From a checkpoint of a small transformer trained on Wikipedia.
Size: 12 layers, vocabulary 2048.
MLP neurons of a small language model. Each row is named by its layer, matrix (gate and up: input weights) and neuron, and shows model dimensions 0-159. Each number is 128 + 24 x the weight over its row's rms, rounded and kept within 0 to 255. Numbers have three digits each. A neuron's up and down rows have the sign that makes its largest values positive.
After each neuron's rows, "fires on" lists the tokens most often at its 100 highest values on Wikipedia text that the model never trained on.

L3.gate154:110136077161148133122175141117159173102114146142102112145116117133112094152105068099086154163126099147125123121105096109141069112135121139157122134121157100127099157130142131134136120137179100118140137104133134119143130115082094133149099089152146159170121152127131107152114100099081103172127117177118159107123111086136139170136119164143139111145142142101118079183123145121070104146110121123120119147143140165117098130130114131176148125134113158135128111127117141138095144152149163
L3.up154:109141089124144127109143175124133108135106137154120136146130105142106122132094088182151149138090110106125135128130112142123102099115123111122127166176147151124131132160133130172119167130096150143108181150117151088124116176145094097192135154145137121121147172127100103143146144129124134142139115150111113131124145108109149151112077146141142128104123149135104097161118133123110130102102153114123108148168129108143111088117144187139162199156124160177149090118105085124107170116131160
fires on: "p", " Con", "n", "b", " P", "op"

L6.gate202:099144071153140128105134136096148159125120143125141057143120113113160116135132115104108123130155078148143117142108109150159093107143106119142140131080167152093115183128141112133112152094124120136139103102165137106130093142154134103106140161106106165172142124176111139109126136119097127173116122161105165107105161117087114129127107112104167085178107095147131150140100147162107137176124111110141149109150128146102145131100120145112112167127097128118105091137096113115147108126090159
L6.up202:107141134114118116145157157110094155124101141158093120111131075144120124137149126126103134130123134126096156078116109121170123094096104149164115142152127108148132154147165128153129100134131157138143128145138136166133091165144137125179110113133125135139111161110151124147128166102149138105156115139127123102108128081090157147138089138108134112098111160148035147133134125130137162117097138103112140063124130152152149118092129139089197140106104108173146078141117109133100122147153138
fires on: "n", "ur", " John", "ir", "er", "b"

L5.gate14:112174139135177124153155098122166171124136158146115138124131121110141138146128161122099162100086119158142104140097154105130083136160146113132140135142181122145126168120127122161130136156140123138164148122125123144181136114147126129173132140174136115125088072145131107126124116166127118130088112136108104133057106148150100111151196129107131107150153113166121106117111129148096108105144082149147162120104156102131137137131147190159153134113117118127085116142133158129151114139097148
L5.up14:123190146117116106119133117129166144136138164129127153106109113124154128144083130128144118112150131094143088101127106142123130152121092122140183136095124099137127163129115103142096151139106192118137149172109152166143119111162109139148079093117132116126181153139103121109160125118143177118140119143118113136131170104146111115130113090176168099129143152077091152138130108180139102098148099138142154121133092119154102143122172135126131147184140112111136130189171143132132133121126122
fires on: "it", "\n", "ent", "b", "ha", "ug"

L3.gate90:080096113126107138098117166140168173164100119110118138126154145161090111133093095075111103131116177113111147124095156102139095132166139112152119126128172131128106120147127159126103101105134131119118127085087121131129131119120113138094094159147133160156139126118156132104143116194128114142129101092101098120112120149125129096160136177127119142130169169108163115166125068184089168141141129126135165126157151116118142112117101138080125168151147106143122148111138131131143122143140134
L3.up90:050118141103171150130136157142106122158119140154127079123142163129167096142132135154126128124183165170116102127141095127129147140092135125155116110108151124136141118092153123174159160106138120117143109186152119136120135145070137117125087139132114145130126142105127092134159101152143099157086122143131135092134137120103072097140143081072134073140120161112162151145128094140108112130128118120154135138127164141142127093121142130122119126146110090115098149141124116120104141111177164
fires on: "st", "ur", "n", "tor", "at"

L6.gate296:110093164101098138125126107139154154114094157138110104109159118171113133108171162104114110085116150146140146096104153133099145128189124127107160105090150125131144128150112153153162165127097136112157153132133114095159102126120099159114076133171119166144146099117130149170115120167122137119131131112102144166088149130145157115108159161158115132085118106095162142127176127166149121110100156125118141147119178117110138093173130108134139165159125090082136144130129142133144098122129138
L6.up296:176133118083102123150125130103121163154105153122049116126129086149125104094161111126119113091129135107119108153108102145135133122139151121127132130115108111113123099180104127136111149142111164136159147097170170151120080127135135130144134103186173113105110137090139137158133120159136127163126142117124131136149148126102155123087124149162145145131106117144202171117162150128158093122107111162113086118094122117095126100152148135141152130125160125174139088111108146175106131111121128
fires on: "l", "re", "li", "ach", "tri", "z"

L8.gate291:138149158162151118167108147138092121109161107182105142174091102143131154164087132144129136124133108104133079155114137118093133142133135095123151059131109151143099165129124118120111108136117154157138116121107126102101121150120141142085135131136124160113147160105140146121112117137153140131071096173161159120165115153095148146137122133106147130134177148146148107155161116138102162133144154139094156121140086108151122127162119150110093079140083121164118091135093106180143130148130135
L8.up291:141121132103114122122106116130128201135117096154093170126110151151146121131146150121158125157139138108115110170143151137123089112120124141102097105124141106202159113144124096146132118156159152117153132133159125124077113155178123119123172123155142148105127121119082098152090108114132174103077111155133097124098092152125085146112159109142120099072127148151142068157130139113152126132115166111132147156145125117138113153137134112143144157099143100108101141077099126138104124127107149
fires on: " tr", " G", " g", "P"

L3.gate503:056095133154128109119144164091150146122145108139131121086145077113128135127132110119086105158116111152156116134140143139118088125135116127148136116126131141130125150160092148121149131120132122108101080083152115137124068106103101154144085140121155106175123117153143181126084123146100169089106135095139137150104090116126099148132156126155102123114152143126131139178114099130150096145164152134122128131144134101133123114134089139133102117157137128095139112128063159119107134099068168
L3.up503:098145149118130121131117134164140129158142116131128099113117133110089080075128104157144146126125178132107155109151134132165127110121170128116144146148147166091098129137140085138163127108130090097085134125134134059121117095096110129094117172136122114086088096130139115100158161110124127126102115100158096138139127114131104146078087136125133148123127113120129136149126137142143065101140142109121161133153119098139110128149122139146161126122140137106139116152026100115141115090095133
fires on: " in", " of", ",", ";", ":"

L5.gate604:083137108126142120135160140143142157071167178099098133111141121145151117135124069104156147150112164146140148114132109139152090109144087125146120121077114114116121144105145131123099124102110117134132135104111099153139107143109090115145129119084086098186112144106133162138113171138105093129130110112156142122152095154122108150123115109121107114100174145138146085139117087114103160148133148114100148186136125113134156138078115159139086074133156100141089133126123128158109150157107133
L5.up604:144167149150140108137134102103095094125137163096134109119107093168118126095134120142150161132126133126176149126125138159137191135101129152114116161130144152122157121161125148114134155085134118119122130114155126138093142124142131105155160138124124133153139136188120117107151108096185099097212150126160165103122152134161178135090110151106136132124092122142143113113112093132112128111126126132092144181083142076132124084110168120146154114125131114136098150113155132106121174131126119
fires on: " after", " before", " until", " when", " through", "."

L8.gate226:149128115156145151133130078106158084115117125141110149109113073175131126134119114103083124174149112127142122135117132101128135085200126107141098096111158155163080139124119126120096106127131121128153118117086103091106102102106155125058109109138129129121157156130134152162099107118123178135144113125114148148107156146138137099070096088118079101139091105133158109095131163167151155125137149116145159137144135142102125129140097101096156132107121086142135135151119136138120117122134129
L8.up226:151135114147110127139122146128138140140133132160122124126123099161135112114136159136086101126074149097085105134203122134139120101141089137162097119093134140153102077138132123144125133194137139150148126111142140159145155126110157112158084148103109088103095151109141120148098169147168078141147105123175113160111156090168104094116128113131149145127142121112101125139133126157130147177116171091111171151164118111142136135113116154129132167127101115111119135132143135096130158174137093
fires on: " Pa", " Ta", " Po", " Ha", "ra", " Pe"

L8.gate164:129077127129150133121137174136101117053123118136107099150110110147122121159125156111143165116167167105124098146124185100072114143138070077076141133133156127073101127137143109117147104130127079146151088128118104128138089182100123170081097105159136128100149089144098146139083125114114137128124131124124137136111167136103142075145123148116133148153123099148141130128160141154114105156137142122125141121139126153138138100110125149146142112122132119121127151124112153145127073137128112
L8.up164:158137158141157103160097140157129121104183145102082132167119122167073109143127156148147092123108084111132130170141140135144142125155126123104121153098091112136137130170146151170158131162124121139128123108133062138134125160107123113136114115103105141135139100119153145128114141103115111184120141146137098126118123150093180094124151137117128090112158123129141136160091133090155124152126182118127091147132070134122121110132123119119183116120130126132188126129098122113073148163150125
fires on: "li", " of", "ach", "op", "ill"

L6.gate30:118142089103125139142176163123112134161142169157082111068124156138167119143092105075125112124124073120098138137135121095106099102120118088149134074120142120142095108142121134159136114149138123081118146110183156146093158156141116157110111135118149107147140133140167128134066138104102099114107128104158115108100111124119077101126157142136139142108125089153150144100086146143126122106108101122146149093111154141133124124127113180106131143103104137123159126116155173144132093118129130
L6.up30:159116107127122141126170094130086115119141130133102159148105126123129095139141102124124100164090078145111138139109157113128109160142116098102141144145154135167142091080148148102147124087102180104101111098148140110116134140141191131141149164095091129160137164164125128139125107148093172172115141116145155109083153154154128128132135140112172144110092136097157131117133133148167095120135148170160095117108161104148155131136139126151144127079131123086118138116142160149147113097111162
fires on: "d", "ta", "ed", "ent", "ist", "pr"

L5.gate601:109147102177131149141146130167107155143139098157141121125111128145130157129082110156116128126125131096104147123111098087146055142153095100106187116129145117119127108119131168132152109144142141099151136104109137109121151112125134171112111145143101108165129190146133069118124126114124128112144119129146127116127130155130134150130160117165100171116150141105156082119145113145088106143126110136095159108152145148128157119113126166173095110107135136149094067169108121166106148187137127
L5.up601:137107102131109088132142119115177149121112131137133151124127065107112064134115158131101109145099170165121095127168183133136123181152114091102101116115103112145123101090068126110131128145134125086106142119155167122102106135125143140128139085142116146129157143158090131120099160105096137108109132133168105144117121150152112115108113158130135144144145123138116133130117123138160113139100161128133158147160155152162155143102097121109081176109128114124144166125115085147151142138096070
fires on: "ish", "an", "n", "re", "se", "al"

L6.gate221:148159100118168119139130108104146126120118113079143128149183108123149151076151146157170163134135108137120109124090090124124117118120115115146110107093114132149152157110123122109166147142126122095153098116153155142176066127074095144142103120158146092149113110135126139121088123173091116117145153126099097154160098103111118146146130155134134131129173134132170162126167169102096113108128089146138127096093111123165139146108086145129103111127132113127107180132138149122094145097101115
L6.up221:146147159085117127116102118117107162085136105134069132123109126136154182086204177131141098154131147179104112143116091092150075091109120108122104140161103149142114160082106152086137137138141120109139129156098102086136140115147139154069101129112149139127140083091147103125148125112090127149142131122118116152119093129126140140115103100101128141091124135149140151137112152099120124108152134130143117127093125127091097133136110071153109121111129110123150110137164123126130122092105142
fires on: " of", "s", "p", "ing", " support", "et"

L6.gate405:141134126132164121136131180111141119109138126118118118096160167143130155115108148134150149135158122090116125165137104100159116128153120077150146113122145104126070142154135092085149094133140126115134150091140115122098169078122124155056109145148077139123167156103139122141127146130075129136131125130121153094121159147152145143129099128141121133149165148115113183152170067151122153138116109119105176126157118137118092154138065129142112121178124147111104108128103104125133107114113138
L6.up405:148161163133126097141127141122160117135108165126150095125149117142127077116134069117106139117113143114114128140121113139145121134160164096117130140124095125144115093135150135104114137145088135133110140097131114125098107133131141133123134156080162192111150114172119102124200120181110127144125119128197139100125096168091164138095118158114104169114136090140149125178114077135120147155125136122121114168149123142144117132107132146109129078133146115089091122169105168139126106122099141
fires on: ".", "ur", "re"

L9.gate510:105118134137172100176099123150159108105116107118151141118157113130118117136098129173110139112118133148146086142147140110086187102111087121147168120129171147136122105089089102120123104113162155111084137125088129121163112130120133151114111114127180126155153138120174109126167140173144109130136088117126136164144154133106105149137162119132173149168106091122133112103174141180123110125148109116169126128117126131165173123162116106126137111154106077103119159149150132106119118089120138
L9.up510:156115141174148102150153159125167138152147126133107109130094137167092166096128149134092132097142098157137133148141122120150121121143111098162141152130126123136142139131181103132155171154123115150141141109157132156116129139123147114160129184131131112143126094135117132161180111128179146134148146127094196138131104110153170170097081146074111131103135133138139139152127132156164097134179149124079166147157165136151129125101130133138158123112113128150147110166131144150169107100153126
fires on: " un", " dis", " Un", "s"

L9.gate185:112122103143103093161204136127142144126100118096104095087121120114134121097107083110120118109113079159120088088140142123121094126105133124122165144133111134115077153137080141094091128124152195082144147104081127104151152129103097152141143127131127127139154157149128121142166133100132110119109128121147152113150107115089116176157111137137129080139127123124166129118187142143134117140126112098112146122132106144165169136073134132142175137165121163138129127096152126134111132133147121
L9.up185:132103100134136115151129134154177115133098103142173135105112156149132118115151100136126144128150107123110148143142126130153094162119117106121169128144138089124077090131139129080119140126154117122098169129103121132104126121137088130108073141095154085132160118103120163148139176143078142106121137108060176126091128144142150111129102144157108115120123131059117105156121096130144151154143154146116109107153123116170154147112104087125159155145139112114155171145120149069110129144140150
fires on: " \"", "\""

L6.gate149:133102141137150100129157141140098141102160140126131113145142143096143157135122108094138159079128095145180131170118141130164089135151084141146131125103121148069134166131149171144081124096118164140143097123157082117128134154114130148146117112134121111130124153086127129163116118175127109150127102137115165116116136122154138140104135155160088107150129127141124137137139137136098180134131121155183106120115076104172138117120142148115145130107091131104114137163108175128087148124196083
L6.up149:136142142107151102099123125144083126093149133144139169133157135138079147116147093125126138113148167168137115122181159137141136121114124145148141139111103179122150111091153144159130131106130140138112122166137063126102128158124160132135127132113136136103114142099104125141152117146082132120149121095114121094096126145167141131154135110109112093081141132086117131164144115126145166179131145135147103132098141062120152172120141134088158135084168139144089160100108111176123139111182135
fires on: "s", "ot", "t", "P", "k", "ta"

L9.gate229:106128084133155075151167124155129130138185150123087094102174120111144143127152114151131101155149126145109162178103107141125088154170126125118174098086134125120100131114131089141146138132111161142148128064091102138128123096109109138105093125146150115142119130129141118158106118138119100128102138143151182085123145096127108148151143151170089109159137107107160084161125128160121104149149151126152096106156141127144120129172110126153130144107130143084098113154123135107137131173116137
L9.up229:116117142102120103142122137114114115161164117126131132121140175122141125107149141115125200129124093106098159115087182158146110122119144105143148153105128170115151143168112105175158144123111132081090132129119110111098157134135130078153125170085175135098102150139135178141143168140187124109100155112103142137129093053110118121145110134128140126155150117148106153131160123118112126130166165109133104135129128103172076106135129102128136137113121146144108151153128138137138126162128166
fires on: ";", ":", ",", " (", "-"

L6.gate529:137148072171161084094179143116136144080119154140122130111105098134085141121140135132186195124151127091106140099160145133119119090143128109095131165162158114148129158113100108128123140142121097126206163159082118146152119143095111158130087110131127118147149117135131141106118117150137136162159152130138134133128120100115143114119127144134109105120148127170135126120179132099102137145148141178122162129120114123139130175140110160081122112120141107146162107158128098107116132097139155
L6.up529:137149107143134135139098127107103151115126175127112144132106130124124124170106128135105154130084088096079158086133050126138120116159135122149147113134146137097138172130098154078130150082151160130115140098141137118125085109123161145122120166127124152150089138123073086130098094152118144150101141175115136140165124107096099127159114144138134146173133166128105103139154127073159095137121159148163133088123114112151153091138145125135112112116144138170081139131129120141122118124132153
fires on: " as", "s", "e", "n", " called", "l"

L3.gate211:116139050135153076108164121126142171163124106151128109096127104155119134105085100119132142114067105171127098147130129112163095168166150100144111127121203109118131141131116181132114106151138073147125148137134150123146133111129107111156143141137110115177095148143132132143141157127108139119112125143143134126115100160104111133143155140154117107176151157120166146165162100143118121145125159175101160120156137085147113142114141123137101106106086150135109160134110132152117122125140141
L3.up211:121122133144169132123152110130127103113127106136106130076170101116093120112142162123140112106136104144113130119074117091149126140121109101104130115122140162111112142106127170106094129106126108148101155119156142075151093148120099137119139161145179114151148145128100120096113125109094114161113094156128146176121119092135108095133107119110171182113148102185067099162155097134126120141108135183144152072139142146109144127123145150150182136122090140126121110115133142130165159119120110
fires on: "R", "d", "b"

L3.gate331:100066113163142164123143097117141131101142175123135102104140133118149121167128170122137102126092144141144135154103113157109107145105151151179099130140108113121106138132156109127101144138153112098159103112124088164150137090136136141133154145130124133170060108132146156155084135127138142096116150095099162149110139087111070140151127146151100110136090081125132132106144131128101126131116140159139121141081098189118167116090152164125109132120137144139114117114148134107099175122111157
L3.up331:117134076137190085123144132152143147111128114147180071150169088133136107110118143113107090156134138146137133109125115146138167138133109106127155117091130142176128124093099119105137115115113127170109167144143082133121097139082133133163126143161131127118079149141103122124129155102140100158123109094087136133129121115147093131132123109116150154170129147114144132094077101139150121103187101072123078085094146146113105078126146128137135115117134119113131102092133115130118136111108116
fires on: " of", ",", "r", "ation", "a", "per"

L3.gate576:084119145137125136110171159135168148120149150132148139157137085111060110146095120150150133124144147117185153131106144110108068129117126104124162145121129087100128114159128121123146117080116090129151120081125125151153127154169166143128129122097129121162135142106162117140136110162118142126127119130123132150103111117164131140121163168118135093074172076160109127117142078087096111137144160130160142116145106088151124144131093098120154116126105116147128138101117151116115127163160175
L3.up576:117118122136144127125134120112104081100128145179149132116116141171127163116132146097145112128126133165138141078129117109126135135090114104104109171164119098120132079161165128124128137115109143119141111132122128171100145141153115106127123115110155100146152133115113118126091167218104142137167149140130118074149119081137092122098103117116096099120142112109117108117122158131079087143133151128148142100152132160135147135108141140090147181150122152126075153170105092104172103125108118
fires on: " Lo", "ic", " Bro", "th", "s"

L6.gate579:119125143115144135109128091163097123150153154109103073123127136143160185121135146161115103127136152115090072106151154125133107119107116100098124131123141144078084156135096117117110098156096152115126108134105148104150144160175159123135144142135120151105119108076087141156138087126179139085115138119132137127159079137134099115096101128139107145145137140125086164130132105127119148071136087115100162138169135106109108133122166136181151123094114127160128122157111130136120148128172143
L6.up579:122087120125124136069087119092140161083148096118104091127088146172114114168157120115118107156124152121138152162115160103157135142132143108138117187129140118128094137122194112133162135113120142109164151125113128106083114142167121130118130160136093115145141129158110127110170109106160157130139135137118158136108139158148146155128123105096143138100136110109128108161147131106145161120103137097143090147185117122113150122144127113150197072148120127126137114154135104099093108156109170
fires on: "\n", "la", "I", "e", "an", "il"

L6.gate367:096125159067140135141136126104138133183139104120146137137142153093154137133108098111136145111105119133177105152150137120168098139132107099149110125145115103106115170136119127133060141155094103083124118102133128115117137124116164110103096148122119153096118114145138187161124097147092129105144087095127150125074106136136105109157145159176112106163100116106124129128138095173129169124143101094157096150162096136117147130087108136128150148132155095117112124169110156118145089151125119
L6.up367:146146141148136121143142172160100102099173101128103082102116135111091149116111121148098124142125145094158126108137167160136140154106145121147146145138121137115134136118130138172089152165100101136101152155146121128102138151127128142090139147162113149129120129133119088150086162150153126080136127103125123135129122138088081139098139083132098126142123119160099154172146152129152132109150104076123153094108131184151169119159172127132109121147146152131148140089178135131122125154063163
fires on: "ff", ":", "ist", "aff", "equ", "s"

L5.gate320:098147109115100106176119145104127144120133067146138124141156086124104115126102141106088145087150075164137178132114153126129158141117123098140136115120139098101124105133131124132155143121144120137129177103082161108167124100080141141127127104160117130138135117095114160122131152134128075133120127110089112135160145133100120163189149161096137099179162115127128139154157169135090105129125153136160122138110148152136146118098139119136126127124108114160149181174140094142099149141079141
L5.up320:132089105122107114118102155090110133137137138119169102146152136101152130103165173127105115146128126133100123182073086149106121108142151103142134143155136130100092119112125143110125127150112092133108160096142100120125145156184095111107109133149140118118156113123103091169110134089130122126124149114126101142146128139130142164135134123110093145082144138156167127135133095123053101106129113086142114134116185097147095131160102083181102118122074107118100129127131168125128137113141163
fires on: " to", "ing", "la", "s", "u", "d"

L6.gate110:118109143109131153136101174106115134121168096156106133157094149059134129161081156098143175108113116140147104162159109131136107129087105134152132146126115156116134141087108095086142106154093085126163149109147105179180118131140136128090117114177108151105092133112128159118116110118127108108135119105151130126154126108113116137127141139130129107127123123123087135083136124093089158092168116118135117111174131160163123085109111112119124134106098132122104125162124187132115141117079120
L6.up110:089136117104157136140155103128140133142092145122103137137108112115163089140159113098117137069105163125184107137142127118142173168102166162152085107122112141129133164107134163154143153091162127171106138135162119134125150151141153120100132134156144119125116154111121134097113121165160137172125146143145127109125113145107156174105158123119122115142091100141144146088134168130165093084124055107159111108113109125099119152140143143128089121104131084137173142106145129129085127122132103
fires on: "s", " mi", "y", " of", "ff"

L5.gate195:126182097121180095123152097128113131112168138137124118083163108122132198103088127125125137064126117132115138115110132120160122118107100128124113098140124092143109161138124107096142123104158103146143128139108145153101120111122103153125120114116116153108152169121118125168146122140140108162121149130101180141132110096150110164129127124165102137156164149171146166148194139097140160152119122184125133127110104124133149156153149151158115113158147093145116166158130100167128128121118075
L5.up195:109152138129110123128129171148139199099126154132113133119109148093113091179155086119184131141147135130121132085095125085133100118136142141127152131165124108126195104082113122123107124132132131093118146129125154162116081072120109138089092116136140099120148132104121116115123160175107112139086133153160103121173133125067104083137116140135135106138109144143140136133107120116149140120096125147105111090146113137154087139150119146158087120134152151141115150137143155151143121166170141
fires on: "e", "n", "ry", "ri", "ve", "p"

L6.gate71:117147111145146124144156178152115128089133150106091067154155138117135110113116093108165135143132109147141131141130134175160109173161120140171116090133126114116087119094127154116123119090136148156133156104153102114122158080112101124120113124126168114135157150073151135161144159136126143103097133130125146107082105170104073105137097139171147131191121146119087155126126078112111112126154118114095141148120129084136113110142126136111093122132142124102126161117103117135088160145102124
L6.up71:145135129130134119140162139118117099142133135143085106145135135117074156115120138153126169108116172100114139154105106146114119121104122102111152163134093124132152100134151126163153092117152118082134120110117077116156146089180146127152088107105118147109151121117131106125156107150144127095100121113146138109149136133137127143099099156140101141128151091121172176158114158147125174115106135114108100192142112176095111164143133186128126076117095156118107115143150130097095179154120123
fires on: ".", ").", "ch"

L6.gate516:094105179093124168135140139103170134092135083143149150104121134107123137104157119163118165133135140157130139118141127086121152147099109165147148148086109094132130129164111143112125103141150077126145113128136136160194160128100125143165158107111117135151148084124146142149113103151104108086151110080166125148129159135145157127093179106118121177141136080094115100103134071124090157118126108108093159131151128124127120130134145115142140123151103083100108150117142154128124133155117127
L6.up516:130135140136154133118159122144115086132142112127134169118159167123059134166124100105093169093141064132125129105105096061116099118113113125084103113123149135087121141132126113110159115184130135131159138136137120171164090111142132144111145114169136109102160169156165129127116118145127171107142136105129150118110108130118124125107100128153129088124129095139117093128136138155111160106042108183138113110118133118107149121126116117166118160109136152145107103133113125103128105121105122
fires on: "d", "s", "th", "est", "la"

L6.gate530:099136084168140112112127103093151145114155124124166148133148129146131129090113123128141100106141120144159154161140141105146089166159146100140126074143136114102142111120108147158152172145159126085135127118129097164153104122116126170150141092140145129126122121131122157142095140179089144150106119144111181125134117089156146108106167111087089105088134059125127106108121147122139149151148118111151142152122101175143188125113092138091145107099163114148113135139126160142126129172137118
L6.up530:095119093068096125108123107163089097118130088151106150089144134133156117151116107121124148123148138128138101055114099144119153136169110075104112115092135144087115085121145117127146125110108137157096134134124099105086107151127131133166124120097112105101130141134115104124114149134111101127082142119130141113137138118145094115155104084089125129133156178176109144119136141106124123175118134092152090117123142136194083117113132115103116113083117118145120125183088114145111119121118119
fires on: "U", "P", "BC", "B", "F", "s"

L8.gate268:122121125161140090147108122112123129114098167079100144154150122173155109107121089176117162124132107100138073173126120116142138117135135129145154113149104150118126114125134101124109144140089118136144129121130128099159135127130169158140136109099134103141121120093110121118139123157127127144136077138106159104180129145175154114169114128119176140120128114163146099120168138171132104088192147125161152157118117126133165114161142136107130112164077122096098075131153143139140136164165172
L8.up268:104147142127157129157115140102136180111121136118081131151148106122089129159097145180113145114137155163085148145110133132163142157111084122136179106184163155119152145152109156150102189145125138147119137154100138152187137139126167177158109141132163130191120116118193135106167123166136136150171140094136127149133126121116141125116114149141137144133160150075105132133116133130127085116130165144143121129125123139128119137122108128135125106135152132142144094161134097095162130121154115
fires on: " un", "ru", "s", " Tra", "tra", " Ke"

L6.gate82:134107105132097112116118131126160127114131140150119097141144161109155156107115082131124139136190111113150126131060087122155113155136112099156103083101134168102098116145110162055136111128178125153152100081131119116130113143122133151104120123090100133166124131171128094139118149121132171160115123140113152087155109131110110133159131127114089127136109170150177079109120073116141110132133135107110097148144144161120144145104120125122129126096143090127108099162134149129086154124147139
L6.up82:137163109104130128103105152158086131169174131121142118144175151120143145119126130134117124135177133115138109131111150133132160148144113160153102143135117156091145105110169150109140104137129121126128142124087146104100135175157122117112105138134122055150145131144120122196130119109132185063116109139121110140150148117129117134109138116117173076122141148144170135111125108147130176119134161072122099144123147101181117118142132134100121103135103129137168122128075105130130145085150173
fires on: " b", "F", "mb", "B", "C", "G"

L5.gate146:141103093144137125145150125141109164114111121158111131148119129124135134156117110098159131149134128130112160097136092127138149118110126108109137117159136067144112135112111158117090089163138101144099106117081157116123069083121081132128113099128117091117105132129134125108126141101107134139109140141129137117127131119087116164119119107163078094159131062117140100159137090089120159138095127133138118151140125117110163154112121125175067101085091166145147098076142114113094160150096147
L5.up146:104116129121123135108149117171144138112139106115167164121160093113103109122148136093130150143066097161099126085125130113099124107101148128101148096138145157108133144075120100104155133149165153173163155071141132128140108127108118135100144166059167132177123163160160135120126157130114151116104126167108115160125133140090132095136130104125119157160108148094116103099117128133172082134115140088104149139101131155124122135135150151113146147133122110126102134110135081121157158167140112
fires on: "o", "ine", "al", "ling", "n"

L5.gate229:144137101182099117140135160108150151143115115135105145129159119118120117135113088107083142124122134123136090128089141157132130127119153158146106124095161111158117119155132133144112106115129102061133081102097115140152128189139102120110097092150141129146148110125165149081110157150107106153146107119112132083104143134095120131148143164160108108110123090125151150108131106127091165146124178146151175122161161068191147115099116137086155152135104156111152119115114143132133134117118138
L5.up229:125102156132176112126103111115101145130094143112060091148129156136130140155177141112109128152136094156138129184151134076154133113095111170162113130113107119156106133105123140141097123112125128115117080132122102064103161143116172113131113120104102125140143151166131134178103132109122125100163118114187121086141113131157138141149108132159139140102110154126130162163146108144085123135147126132133128134090101151140134134141142116177116111164107106163158135116116172133091136095154112
fires on: "at", "p", "am", "em", "n", "pr"

L5.gate521:108126179132153094143173114158114167141130123141160109117132123156096133109148103177133114109135141102121132127157114144117131119149117104131155132129097126122141104176141101075079131134131156172148095124147141133112123128145133130179155104101100088145132124073155127153158172132140083113141121117083109147148180103123107142110125108138120086109158130104107119136151098165102142180113121116122159122066192134154099093101120120108126106142144141131151090119137149143099120116126126
L5.up521:123125113115133150120094157150104129102121115111133132151117177131128125110151117132134117126128078122115102095148155142107149154076148148136171097141150127135126133113126130146134129151130123190139119151101120140135153122164149143152094097126124124146141120134105088163093149153147101127102118159087157132161109125130144139171148115182145126118122170120070120135127126124162104150145061142089103141169152137124128077154143136135163152111165158143130074142114129162151148114204140
fires on: "ly", "ally", "n", "tri", "ver"

L5.gate583:119132140076146146109158132123082165135108122143082127125099091088108130118125113130125139095132097160146150166165130110072152098097134097130097103111167135140090119177101169101118122122160117130147098121122123145112124154139114156159161129133161080148099108153139115128089118149101095119122135125146135125160150153123103164145134170115114113124162108155159108138158125100077125152104082124157136115122102105135098137141155130088096117111079115114168146101131128124138117100142078
L5.up583:153132146140146120089121176130106130146103131120106147114121119119136187156125118109157087126136098103119134152083096121149127100114132114130139157109155125137175179119156147162135098134138107107141105134145138135160084194138129115110118124155120149124139140192145065151140159140128111091088115121100119147134127123128118151111127110121126111161110130058178083128114166127118141104130114161175059131149111135128154096120085125101177135132133128111127127150126133131134122128127163
fires on: "d", "ed", "ing", " back"

L3.gate166:086141138155116088117151127101171124117138163164134094146126138129097161127150122112119134138121123128147147140096129146115143115151081098123130082154180131108125124131111122124080167131129130109142109126143081131129135147125121182131086108094123155154118060091149134162139159134130106153099113152168105085112120119103111141111142125175129135156137093144142096126159078088094122169127118143156161153160135166155132150146117193111126120115079124146102132145136150125134145134100141
L3.up166:106137168108121118136147109071116128126132136129104135127093138131103113133143137116112123112111139133139138165110101124114127153091138100116129144161133168093141111149126161117100147133088110153116142155149146130132169151162122145160118122107179130145151116074119124155172114145152086104124114167154108082125163112124123131136154132175180116138135121180105165078149093160149113169096117119171145129112105131152104101155165167168138142088153112154126137156110143159137109164113163
fires on: "u", "b", "ug", "ri", "tri", "B"

L3.gate499:059110117116136096131144155127157156156124135117136117139117090114110151116138109107083144087119156156119174172089155122134102128138136136101114081132102119132136122144102119154107139138161131112164141110101096127155144117068107144169080119103156156131134125054128148145157116121130109114097119117119147142128122162093131147159152144146083123117132148146141134137156125107152145141116155155082166172155106130162149145104124132106136153131087127120133140120164126145137177179093111
L3.up499:153117177108143101123110106116150101159152145138147153120109149146142125135133163120109153083124179145100093115135149132152109092117114122079144162123155114113173126128136130147133134138100134113138173135145126129148149100133139153151128156164164120131101144126137162138116104102100124162086134156105114105133165155091157107139108131111127134094122121095139143145127170105176162136121159145110141142194092132113177135111153079124157139139185155154141147135150160111106147120074090
fires on: " \"", "\""